Weights of a small GPT-style language model, trained from scratch on English Wikipedia.
Size: 4 heads of 64 (2 for keys and values), 21.7M parameters.
MLP neurons of a small language model. Each row is named by its layer, matrix (down: output weights) and neuron, and shows model dimensions 0-127. Each number is 128 + 32 x the weight over its row's rms, rounded and kept within 0 to 255. Numbers have three digits each. A neuron's up and down rows have the sign that makes its largest values positive.
A block is one neuron, or neurons of one layer that tend to fire together. Before each block is what it responds to, as a language model described it from the Wikipedia text at the highest values.

Responds to: Article lead-start line break
L6.down69:167103106101096102151132118115152122151200092093164106098135095133118131172092113122124168170155114131065111081038153160139167148118220211127093115140141181104093126131095136091105070172141152105157157149177109109114137165089112140139170113144099113154117214128167121124121114093085140109226175124131125096148135166131102145147121098115105110168154165135131194167100107106163117098125
L6.down101:134122111158159134170112140110104107119153158118153115117074140163216138130121088050131118175122132156129147119103082149096082098153142063102080107125162152082089183095103127118152098148083203104116100192146137102093111133115113190154080166204121095156157166180098117147162131204158069095131166143133133108123093113164065164108082122117151121117118118110183192205146033154163124134175
L6.down103:127088181119106146079150104079170148077155089182119170130143103182104114100112079094117082123090127150183095173128180085141192177089130095128145130123160115143134155142137185128143138098132132110141116109142119154194105094104145149154145130143110078083091136132115095142149138164081096168145121149146084148144154148164149142112138133172087108172149099127094120091133175154072164153122
L6.down112:142126164107115097125115131103116159179081118161139158136079131079101118173169109138152150141094131100172120163088117126176107168125193171127108131190133094164113172102077121162170155152101135125159154037127171210120123101168168138173162083107208089083118108143075145105104091103172148087123080121086090150145198111174091177067181150164103133145075139145116110044174108095122107116154
L6.down122:142135202096111144115152152136115141181136161143089097150109201150145158117146126098127145111127077137113158100144132184159167156147115177119125192139121122121096119118160114159130102134131079111145096193138136142110076109135122141136138099141102109098177133099077118146137102175125084161131121150101139097171247174105139126110109161122161097173133147121079137084153105145154132100179
L6.down454:115160151120080132098131095082175091112154134122101163208145120129084175212086109104100205104117104139132131139153125122113144089129144122065123111106167118123164167160108113090140126129117144105136160201117134124147125163083125115146119091137142154114141072145134126111100053156127082111189086128120165168123080118117124122163133151122175128058117065091103118089155149138158123137107
L6.down562:084115116094129089155137096142131128172141105163096134156146126116150144151150125178162143145102154122108121115209123125078092103163140143116181113094121138164090079139096111154115122096138130090163128160191111070131095105180145141194167134144130166138185100127134128105208107094072109139091137134099101165159093127140144199149045164120090142075140109143169119193133135131138153119101
L6.down602:112131110064152127062146141143071142144160152085115159141159082200103138109144137074133099196123165130201141150118100115164140185127059140136175162129113128112142149115117074111118101150084100153131126147110156137148157074164172160113131136144190079128122145139177075076094141113135151092154157141136115144123071149143105124141101160092112135074070137107136116160064146135138178185113
L6.down670:110102113042153146141136129154141111098134140121125107096177094159110097116112133107179131196108190103182143176058104140151138126117096105141118129121106138156097134130157138140152132090135144136140143230101137123144133081148109172150116141149205167157129153127163138134103117088128176111138079050070127156109127157137153158095122114085131088091118089144129077159152128105150101140120
L6.down792:154128173180181098155067141190113112146134172158114167124139089138159166109110127122140118114141130191143115168112112106100159088094167123127059077074118118104064115123111128169122135120182180088101187091141051175132157136155160099089130123162100151132116128124157102166133108095081134071183144162128053145137088125171114159133175085181099192081148141162116089115185142054106069082104
L6.down834:119107142125108147175155208082115085143149135138148095084129156120104163148127130100201101087127173134097128111079078107134078106150095149094140134062124142107094140147117141114126133125170142122120139175147128088087164223141168110103143167149154114113135184134101109102175152138128157081102135063172182086111095130135143129089129131077103139123134133125069114151085151034137121115123
L6.down850:099160099158100137132118122100134094171129094141100122126140099154199131136160109130206168111111119125144134123143098124130103172121128125149143169115129173135106110156122098135142119084050128132149138255089084178106092155130082113108089102143130143117110101155166173103100145157086124131165102153120116121167141118136137117167105205135126125160141135120150122098110099155093105110147
L6.down875:133128151168138119127110087137121147126125161114127093107073113118180108191105111167174106163196144139108094130202078146138115075103150110191171141130147152140104136177178135227155150134112155129173141255146181142162095109168106097066114113089086122161204134144118115124126154151098084110126093050140144088125110111108104130091114104157123130122164148118133033088124110187158124164123
L6.down891:167141099107111110163155104173145099164101114104155134135144085156083158122138089113197145113136078180102089164154099140144141087131090118122100124078119150135103121114151134172104174123154149096133126000167069126135151134133143085163138089111093134146087118070189070143163158103111180208150176175109166157153111131097152106146190124168139120153146042086112128139113127048146140087184
L6.down900:105140157154168165124151148147151111103122146187119120160179087127086102170079129134135109117115141079128104114108131093152154091136178160167154072179135118134094104124128116141126162122089036157083132080115125124120129119090108093123122132118122132169074146129107166168095164108140131112101086116082102176176153083183162078112081139150148109157107089217147114118151131061158119060138
L6.down904:104165082160115163131125127196140157115121128109109109124103086118091204125119106112191149122098084100142092103120167093168139183113100174093095136124091100107108145125087152113082110179123143139130058110157115220094189107142139143142142117147093126131152144149147163139106099102052141141173131178202081211125164117182120147103127114126108141160123211106115135085163149063109110146107

Responds to: Season year endings
L15.down273:164127123145108070149148164075091075117191127131121074143178095164139135077078099166147157119138093127137081050152156119117126111109099110173114145108139088181078117124128121145161136146131158100154146191117161146189149104098156137130135162039102157191133098094112166105120157193126088095113150145084123142136128141160147087088103138091118176130182153161134107241034134089093090139112
L15.down302:132142164078094115138108107132132125116121104107158191105185142092145190146099105113162090177143136186118172175137133100143178091162062100154192090143126124111161194202130129168139088177119122082113119177126141144159197158103134127079138130127155114133123093107114129155138139220163079146094163086108116131138173068106165127134140093104109092141107131126172154152054096102158074140177
L15.down380:161180119120116183095095115095084101121157084189150167158124088157186166100112147052226114109129119080127192141124113136082116134140104116185130136127131160078151103081142127099144203109172137098102120157128105158104154193155064166143105134135074144203110053116122144081096128136096082118215133140159111129137107100119126133174159117183117162141188156110114194145139138066103139190051
L15.down448:086140101125114129152157114137163093105072092118122156110124094112092092117177138125094116160188150065158074140153157137038121066113164180126165119120149089093154080167141089134132101116122118076116071189091076096128152151110107108170203070070162117140194132111166132103144112129158094164100123152091114157080150107149096137151156118153209175112128142078187063124134134126158131117121

Responds to: Title breaks and word pieces
L8.down457:134050120111121048129142171170148137146101153190073132162180119144154193165151088057141192134110119125122163151112143159162153131088210082143094158097087133053132124175151138133143156167177149113115120213082166101126092124177152134128086132115090116176168160112101137127152134142145143165093139102117039161111104094144120099120099154121204110065139096129156167112169104072112141136072

Responds to: Mid-word continuation after vowel
L6.down10:124151145133147152087104130052161095165156109164187089137139111083206126144147096110205120043064155147093098065097130112196122121139116183205087101108154111127164096165102089132125154106124116160165105035066138101144119119120087118136135159168091164164100201152124145193167099133165094167150087147111133164133132118130118146139132143063106131157154124125101119132173198131177119087115
L6.down35:120146144108121086125130138174098120137072108115092122135121088117122188149144119148151112108124114105116110140131188089093120124094079095103145126182162083124133102134091152157128103101099150094125088144090109189143103177131123185125120169139151118102150067141088145058156134154091085152133208088139169080054140118111114160151126185118154075108154168175122108089162107110211099084137
L6.down52:118087142124163152166146112097164121141184117157078099059083051107105156058175179139104165113089108184169139186146103177205139166170151146107158108103153154099126074144139105099116134130163128181190080159147158106138114168138116034107107182163117098115143118136111178148124103136184129150145112102140135104127124164177123182086140085136116101108112128164186115121095190098159135095165
L6.down104:082089112075096127148089104145149132114122114157135139071097111122155172146132100173130211110124140178134146137087149121130160133100049151106127146168164162072164156100146087174155158084134119173169145094054155087102075127110195160210140146159104159197099137051113069174055101099103156112132103156158161123125109113117131127109154101157141122142134133142076142158070082112138078114171
L6.down111:127122090181104128125121139102126120168120111165149149118107158112167174095110093157135190114147133131091082084134114121154141149099100111126077199095142154063185128114176163170125164192146164083082113062160133078138081122055090121163129085136058178171149172188162150105103123095141120088144133095177121056120097119112164155091159101096128107133151127091117145128152104127172145229149
L6.down128:150115110178042140116087170100078087174171160133113111116147145143123135139068129108189229129051160106118142146189155135152153133104139190152112107096118137115137186155144119103180136126153067129193142119124097094080148152118097101103114105197124167154128121141108074129140140122125118104156093102071131122157132161127147093124161167128179142179183110155073145070084098193117145119179
L6.down264:211111187168099080109154126126162075104128075153129081107152135100085129192059063156162123115078169089077103152152111146104096117137107148094098113114152214161117176158111141106105123139160110138133078203138151179129122162142149156092101146122095134153112131112121123173102101152105133151105122098112148068118136145115126049163137130136165169132140150119131127175219205110119130134147
L6.down301:070122136168079099189093089176153198086111087159129132086104157113098162134127099142173162111172101222152088155145120153138101158131162134119116171115122140107106173151128128136159122162136174146118201111101112089195113128161094088102066073130101117075119103145128095125132080130138137144098158175076103090145164112136143104126172117089136128155101112108113089091129142090128099094144
L6.down496:103104115100147126097136192124104075141167109148143115118106149096201155173130063130135129126174100155130156117139112119183210099126120113111131121135142134221134156121129152086105171080104174134101152125151164200125093138099158089127168105114132092167147148128108133178061130085090172141115195116175158093135123134130094104053148112109152114143101135073152174192140153083145117132159
L6.down589:126152098151115125104084103062147158126136086147139129114096134152182136163143100138120160130148161141120136093137128139128111116174128104163128072131147161110146164099159160096133157116155155103157089081198155096075102084070095123157126083122118101128180154151101124139105112121111123120191151125192143097198082141140148129103213114144173141230065176163160181148110125128092123117104
L6.down755:144135115190127125147188166168105114062172118141110130137142167124177173173099138112101111150229103145102117154150147145181101121164094120062149131107144125165074143111122144132154139125152119140180097201099008118139139133144177092149126092151095137117134122125106148111169124138136124108128165145058100098166097135104104131097091128118186102175154125186178151159088150147130147127163
L6.down760:094102132122123095142139096112139108141105178154152083093099158096095159163115099099173119108132183133148054143071134105148113115117104110040112125113136155107143136208085150154156127205121134163149111122147200145142076132166038080156148073151101142132128131085127149113134135174112109152136103110111115108220127158198132061092069083152141100129156209177151114170086091106164120078103
L6.down928:156068133121074144162118132143061148157094114152117094082147141160091102108082132132140117122113196092174113170129102110138161112063094147162189182147115146143142136162099118125093151132163131150128135179148077173093108086106187103095119188101158132146099141100112116216064135114143137138110094184142112145153111106113147159119135097143102075099146152121111121152062127098146172156134
L6.down954:130073086099112113141134085093133170125177126038139123131075102058157123153139176145137112131165204098127143118135120105147132155094118117092122084161132117115186116158062157113129119089101086080153128119108160120127088154143123154129110168139148139179101122095131164149127131112049101116182127097107119108160131197127031120081096125144171091188105076117091113155088090153115144064145
L6.down991:103136141118113122206121120136165144233168118138141166100150165164215140139097105124167173144114105164153135131097156162120136087052092138083093149094159130123097177138121118192120111126126181118116091135148162072092111117133134129117063091173175170146097075144127141091136132153158225073126180131156129175134154101126138134123109135150157100154151113148196067127094064140170163125141
L6.down1002:178110148165089101118134129098165143136195099152169073122096161110162166179134142113117160134097170071136125162156126111131103118154161179099141195120134124200128101108087108152134127208067143125156116073136163116091098155156125117106172115140077103130123115133200118111154148119158147074123114130077159185170119130131117105131103118121105144094134128121135197072114088184129155136066